config = dict(
    d_mlp=896,
    rope_base=100000.0,
    attn_scale=0.177,
    extras=['capped logits'],
    init='uniform',
    init_std_qkv=0.0332,
    init_std_up=0.0332,
    init_std_down=0.00411,
    schedule='wsd',
    decay_shape='linear',
    dataset='wikipedia_en',
)
MLP neurons of a small language model. Each row is named by its layer, matrix (gate and up: input weights; down: output weights) and neuron, and shows model dimensions 128-255. Each number is 500 + 40 x the weight over its row's rms, rounded and kept within 0 to 999. Numbers have three digits each. A neuron's up and down rows have the sign that makes its largest values positive.
Before each neuron's rows is what it responds to, as a language model described it from the Wikipedia text at the highest values.

Formulaic phrase continuations
L7.gate33:498503513454521517536540517472441513486462397497466565457534473520449558511524519567486521572524508506433557468551427536519545484451508527436431505454527515480458459488460498579548432522466507536501512522448472551525499472487510516440497542493520470485454582524514558489530553498506499505449438480496486446470516459497510554528528496580470490468494436539451433457486487405552531548510
L7.up33:531570479468541486488499477612470479461513558445483468465494477486518515529439519455503553452477502517526548437492515515462564479494497469545482538500546502496563486501447552365490471541487544485493437506449417489508522458552550503542444543504481497472487482484493376493454381509394505490620517523508478494522418551548527459461501545451525480541413435525547477491451450481447472548532
L7.down33:598545522463531511485455450479454561444515501452512555511482532527533511553497444527484393512471514424491480502522542471480489532439500436489537465433461542479489458461500597489522524500516482484466453460471536553545536500584518466479409511456536484543426462551466555435495553527516488523471473481493477489475510484507538525528522544478557486530487411617565486497569476442502474548468

Noun-completing word endings
L10.gate368:452441514467492532507551467493529492546541545468604561490500530461591514498495488479568554526514521486480474550502500546459502517440470490511499493533491418514509531519532483469520443546484534539524523516436432511564523432537518469473532421547480540407522520509480476486446533534457534463455491535516526515533535561444430528507507514550501512495511526578569527499511517508427500493410
L10.up368:492459556490468453539531436496512505482600514563576529557451557518589492488529514416494512542485438484478461507501557479526467491487470450500466542555546521519504471532513547456443486531506534529450530465500495473477485455541481514587500553478469551461545489577515466444564520527529551483472555493515534470484542563452533537536495545481588519514479456486458495412452517475489500511509
L10.down368:446549527478472524562483469549500507457470398503510376549468505428511554562525460542500525455476488478488487449483557428549469448503540469531475525512546431503554498509478445557545405543515486497474526542531438456476451516495465558486565513513460533536477511449480461525543470503560416507557464485507473538536502463490423447537550490516430509511535520531531498542413448428512570452542

Decimal digits and quantifiers
L4.gate499:530554508470416545467486501522453531585491527476466524450510505538555518480494481464505532469421505525507565433557505448562462482474492532498530494558589518462442536529514460482533537542485443461480481509451534470467408552572458513455459534516446547472551489474482545447494500521416446446540450511478530480488483528478513463529401431460580520463528469513538474524487481482511541503440
L4.up499:538539558489444591491526546447466455493486481486455501491478558511572524453491500512519548438491435483482646502503562471472472541487505489577520475580556471453432524572458559468508547504491499445481534480470477463495476537552462563435531530484450460517526501407499480452531492568463466466534533529545514500532513536471536496514382458429528560505543486448517462526489527513485461454523
L4.down499:498490531558495467518495572519486429469564465559489524499439504493496517514424502501520525467481557454476544500474513590498523554470441462601485568505530453434557575574496468482447533525507556448520487504468456560561575502490587512481478487474565504501385444500485452477511471528531484476508463543524520512542529482556477545476515505591547517484497486465511493550563511503474446461444

Year tokens in text
L10.gate802:568485552534530490521497454505463477480554530477531454487469517551477441468467499532497383555469480467624517517521437425488515479513519445527534486440445479523454466565501517472521534517504486472457550513491500500473452521501464574539415547566474514507523450520546577479489475471500439565496550516496471529477469547462501494468548445503439458461497463506439540533513470648490509468532
L10.up802:449535500467433551541515453473463499502418599489560483548529468530480445494496474545481485555431491470463497544493429416509510541486519501456465494489554504539488505498495462524549483429504525461478552486492459492523556482491542547496538503481533452538561480486495507580503439528432612539493431573558521524524512548483498502501513512437491560438476501614481513484457502550494480490609
L10.down802:497534454435460525488452507451482496458457478579531584520507481483484475454523559444556465484502536545541520481520485486514576473434495504427571519545518461445425445531493539513500506441562505518488532526563443507543541496366461532461511455494467473489509438488444452448513580547539454550554506472493477562449467505458499481467556526485498477442529473526443554542505464508471473447566

Institution and place nouns
L7.gate821:449528440458502452486520432491522512500575469511497454493508507502510517479479523439481480495494512444510432522514438518530481473475471438537482484437490552516473413567521485511458486467495468591489450529487544458557484476471501518475483513461552549505487415502445472556532601574503532482521499434505489506491517499572575545396444509434548502552559527479511565437514599514391518447498
L7.up821:496498510441508480484525462446553512401490576527490575542470508512462470536473497530512529435497452440544511497543486496496438455492462416595507544520443579508461498508545539545483486433556519507492535471550523500465531460534449495543487546496531529464521535525501442587429543458539511499450551501471504521470466526531580527462482489416569490525423488511461464497457563525510491451514
L7.down821:512473479374397449537550492456508495557481505581520563502526519453440594512490496492519496530502473422499581496492490512507511548484448490561527559500486575457535468533477525509542550455503519487478491537508416431478482450519517515473410506497473459517507551597502452496465571478583503462427576511440553466464546526528556536536466501475508478501552488524550480456480419437450538468464

Mid-word fragments, decimals
L10.gate191:538581511531475514463519518478508499571421435473446493483443543475494471453461553491542475509567579387583511497584487519513494554576500471544486457543576521535539486479473439462520501496488497465465455480458459432565508562534533449451482532474495529403419434501515518526508538482523557451458517493509511506518487437478458466547541448537528507488522460516466525473481489495517450482478
L10.up191:517495557532478528468555503394445485446546505529513476517390533502481558496519462443535490448556415510493426461536497453480527541518444507470521538517570544565540505492508515484433536493514484485532572466452556466465441516533505536553505514449519514426477492470505452536484479481464468482490565494481549496494494489509577489485468445450495535511488521542522534613419494428450478559522
L10.down191:498516518580450539556531540501452504471503375531471475463489483492479470486473508565452468545499526491441483601504454452511493470480545532514459538464545458510552471550453525507563466526490524540547467489474520499507439361447451472423583540564467504504491476533486470555544497504510547469459511491486489470507541499545519511557545522501482488477454537530397553440530544473511430586525

Mid-string fragments, acronyms, decimals
L7.gate746:495431556472485470507489528462511458532497453506515488439517552452539487467486466455484550496552476549522512418421494542583487476507467556519436505470566487419492531535504558558474552461406538478437493493450542517551403520481496440532547437482493493514467506424501494486519478490498466477467494520498502470457541484456480437558508498532420498565494499495552459469489465474443506585499
L7.up746:521467441478518557499541473475495465498541531574506499410505519487477491525419507497430564492555535451476444488507512450568495443533502466479471467519522486483519621503528504404474544565509527401505545464508511573480510547485504543491497459544529531464577482499600525456480522488478571474499433527500493510489466448539564525530454421496544503476578427415425469518513497498518420506500
L7.down746:513536470532481501403543418434553438468470539514534530501536459546441554529515513546437524519496502537520515478472499528567524468513519467530530499477504421569485510479448444493475461444509545492530463540497417574516523462437532494510450476454540512510522517508453452564443473460531512498475584545453464476538540471461432476500518425522594480475538472459480428495451463428526543540512

Table numbers and word pieces
L10.gate294:585470530530503432458456528464491523533558473512394442469502498417555509507464500496544439499470404538466488515453468550467484527484517462463568464479454470490506604490474491418479534543460598539563456420537499518460487428494520568467473482523567484524514528514531463494506526486542516437467512487560547535532457513526439482514477489424510496490512496492482479454512472499513452512541
L10.up294:495542385496494489521551513440491461488495522551502504543528592491576463469505526555490496519529446517515467498548410540514477550464510531528443427462496418525538474492472534484569462459440459426520447488539525594477523480560520543576423499509485448509506458466498508524494538490456504542457471465484493526576507511475440499501479493522564441523510506443394446506488517529445500503517
L10.down294:442499515486530443403519552504533451486496578495566482550505556487561564458542526502494479485482536547473503493503505551473457520524519515500478507469497480518510579447558483539527564495481530564482518496434494516477483497515463469501519518518486480563544474503614465525452578469489515574481537492483482478556548441475488476598534481537516509485483455477553444560524589453566484423437

Noun stems before suffixes
L10.gate726:452470500430546491528526530439513559535505371499552467498552507455522513550491467474483512501550482515566472517545473553576434426521483512494504515474517412497508492375500499513453532536571536478551492527475532502484475480539450530522564485500565561491519518510531504467557533481553547466434553455480510476504433507457537510445493536469579486469433504494435540567522516498534442465521
L10.up726:465477507426504551476566471449560510528530438471488485464534563464508487550480504449514460467522489480529532552505475503584597371475534477542479513521559478510554447498476489465534483531493485520479433506475485445534540453452525553585499480453497470522430569485526489522484509449475575431435414488520482499486507560487547526442466435484519535491536484534461416485508516429549524479532
L10.down726:521507540552526544493485532526516495485582546513504471550458483475523541523525521516401494464445568445529483437453492493490380479495500466513512471589511458499552440458486420491487557478491445539540538621505508510455536493500491507511458502444477473480458492586407500513509494480493441462573509552469417509496503484451478500495499533495497486563515492425577507453432511520593536457499

Word-initial vowel fragments
L4.gate531:507557469459505459544504454472413510505523514511492517507452478582528490476503417524552460480509509513545555433501530478522447470402456442457548526494578418524536424559457590448494436547467569475411448590508420457522515501542431521542504498535536494539487523510492484460511541544487509531590557517529545474562479533454492491473560519517526467458520518499462474521485447495530519496573
L4.up531:487469566501526547461469491396510504512600479540548477468469469467616503500525547487493518480476471501568472447479483495466465494509535546494508528535469482545562517450586508558488523445435472487462531537527474453486564473473521530496480432559457417415488551470466514472540507465565535500466480519523538519465499369445462491509513458498514454515505496445394479472501508555537540486553
L4.down531:555512506489515489493540463532471522516532521506482507507472534496484523533531493461477507468445481493487491430467594505430519469526534471478531501475523471549464492592466523477487499493463493485512459523442487548530567521480508433438481557555528452487536495497618531518471562483498405535500448508461488556514470462421488566448505419519476454442475529532501521461564501508473582490508

Word-piece "us"
L7.gate625:432546540477482455495484562541531548517516462475496500529543441497437519550451536548506578487467525517497431482511529413401548437479475475554533572513431511573509495512514545505549488600514484446471483492455505483521448475493490505496513468545550483504461524460518444486524507456457399498560417470528420416463517498469549494513470535469494518468492468478436508448476490543485526496498
L7.up625:425515490488523531512431437547515513485530464476433514626534416494472462500550503504589516552538494495491558532515493418448586457444426584503479495505503557492515517456515499501498459541521545543488518489378500481500494487570545437449487457523490519537528505511570456452477566467493528522547551576495490494508490457482462482484512465559456552479506467498464472486482411508501485515510
L7.down625:530558477483506452505506516552558570507493530475517502530524537425454609463518529488540424436509466550487531503477571489537450516464529482506454508517573484495528509464494472535499468472515499470492570545528560563410514433500578502490483510510472538456622527490546529453484465430447492524557505483495439424543488463501520509540480469438447533505524560504530508548440579463483488486508

Adjective-forming suffixes
L4.gate812:478487539508419501524542476538579455522511494462498563563505514572515428508457495512553538517502542493426525469481539505494542454524529443516471493530466555520525487491487498533447574436488521471452533415485487531465519474496531545494513538512514519437438491567492479479478481489527482461532544524543561521491460511565487527537462520510548425536500534517514506506518504543500487482428
L4.up812:484555476472517507489444481499549507476503496540504459582497473503528525540514498501492493482520505494517516474463448516547541533487486439483501456463479541476512532482460433522444566468500501578490563471469509436564447512463542503494539523426520473536526509513610501483470547543484493481511547516436593549502525544455498544514537439538472454541488478527514413454514528525525525537459
L4.down812:491540470559455532511498495526504530499545486480436509539522564507526507482493452442489517456485502518532516481480474467454488440491525502449481474495528526503539441482503442529469490545565499523545516501526462542527450515446538503577514532555514525631470498558432499505577516421526514457550493395580515498541462494494448463499517474502535452497539536480577450541539511459483347481466

Place and facility nouns
L4.gate395:456475452485527501539523499501487479557581520521483509491540537456420564474429427549548473468584472435510508500463543487514502453512515513519495510481501476560468501536462541504504514514480477512441525510486437555487470476559499450578524507455520483478483544449442460491539510572497557483459485517541615571543571488404514615436406480452498471570559448494542443525455521480480499526427
L4.up395:490505500427563496543561578543417459570499502581503550425548416450485577439524480519571467535471531536512466475521491541437519565467511460573481546506432574483452491476536527594498480526484435576536491518439528534573489540536489430441465510543509530440501511506470484446500515494526567561537523483566554575489575508510481538487443564448478507496483479396484514482496521481445527484500
L4.down395:532524503437532472570485445518502510556477470510560481489537515489545517509484508503550504510502422489547554511593473500405513529531545517534524497531528526475524494460475517517506584406526470521439467492478570433468517496537556547486458570495497501489474469441449475529497419553574463514510479546572552520503572423502522451495504452524549488594528509489475518404482478452491490451502

Mid-word completion pieces
L7.gate262:446495478531509500525459438490516510496441420468509435534514491530546537549473493499496443510526502387547504543452523386492476443515496451484543479479480489485477543528531515439496567567467529489494500487487500507494452576525519535477533548495516548513504524524475534505566552460546464513426509542490441507525453442551461482474566505525478574477430510475482476492430482545529438502464
L7.up262:587441486475461490518483460498541524483532515468476529526571538534527524499409539502495466556554552496553525513476544478573446450524522534491461502487559487448531548556522422508527444523481544516561508545508527529543454523465529562533506536545627515467506515515513471495491554486516531525473487403535480497494504452519486500437534467505457485512456504481473559519475521540540504493496
L7.down262:462431461514536487478580559488507525469527448465454487468469459501497541508571496576449500475421469542496543480434506467509557510500519571465495426494510445505503579513495520533552485563539462516441491502531493518490459533471536513504561436515496430510516559551486491516517505481546538495454562469513429483494521543465493470529492537516487495531408464475497564514506517502477569587475

Mid-token digits and fragments
L4.gate245:465495445488509480455496503451501543482497471481491581491587520494564549480439566518484543517496465474573561525457479532476429411554504568435491536530507467478535542495475553508579497500467500510457489522490531517490515514515485505425477488537544449542496570461526469521506532435514541535459422506542509481495524487511500495582521538537471550554488474548432500524451502531460453493524
L4.up245:586484543497442496469515521509474537516497480493538496495556473569507530529450528490481497502521482528486484562483441543492486559509522588521523470461486539558461530505522508554523534505580568505516436529531573447512459578503463537488542519455404468545496457540456530475487572486449539473477487523502443429542510565497487513470516507564518516495470506500524455448481536486566516415483
L4.down245:538470453525540598518485460558428474525506552497546545425424546547537456425485485524499486521458498519476522435558499528463518532536474514486497503512518546457455390502426492495504470527494480456544467514494553490480455526545524547494481607473441481466494441420481532505465572481398539552469527485519521538477517496526472542476440568505548399479447525503539456405466521537425497517495

Mid-word vowel fragments
L10.gate864:474439552459505514451520534487566510435440468492506540521545537504528508545520512541425528451501472432486506515468508490556522579466538465526521528505543518496579596464454480532475548558510498456511465543504478448464502481468555446473488472529460524447526494513541518426551510440381475485550520522457482489533477522539483523437500510434459542397472505520459468454524556533438553539519
L10.up864:492487519464616475531574462497518525502517524552463440499487434494477518550492506462458545508584584496527477443499491444505517545466469538489406407493552488456469488479508493405472621615481535545442474473517500647525503519471448479450576510484439545506506505532499538498536490545457529457498549577454519544531466485468505515523407435443521563497569498520447529532531497540504537568461
L10.down864:535539447616545498477468467502499488488488447460482527523507477496511557495463470533520515453475532475510501480490522504504443615499503449474586515454523460533521436551513464519486430543464490567434490469532478491509495525591492396499451478493520562516506487424554489589522507477503521481525526460541586544503557489465538465456468527539506482421505514480468491464520499516478518483484

Year after "the"
L4.gate267:555570511589556498647487578558455426517499479458466500466532551491461513534497587542470496526503473509508447463451530474432504495530504485588540469494474452503489483500477472501530504492502456539530576520436523486476512537462500480451449506569473512522511496529552439525468531492524491508505482525440495423523551447559453529486515460454484506428443520484500519553499432557481487479516
L4.up267:507508464576457556523534443443529528531567588478465516471499533549448500452468488547522448500508523480575536532524492544501515514519532496558510519456551498469495499435515540522476504516367461531458420558526484480519408535551457548456520476475572526467492455530568493568529490496524579478500456574470479504548509482510540486507465484466472483471484506468482491514474508479492527553544
L4.down267:547500515463518485470490541542558532500517463480516549529463472498445454541517494458494493510556524555525541453447481466501467516453524543488570492508458510506518520459473567461446529539460500447518483489458539500459532470529479507404439441475472442546524540518425402584493456477545481540533569463510510466548503461509536501492457519504520546443481442499431477521561566541523418514470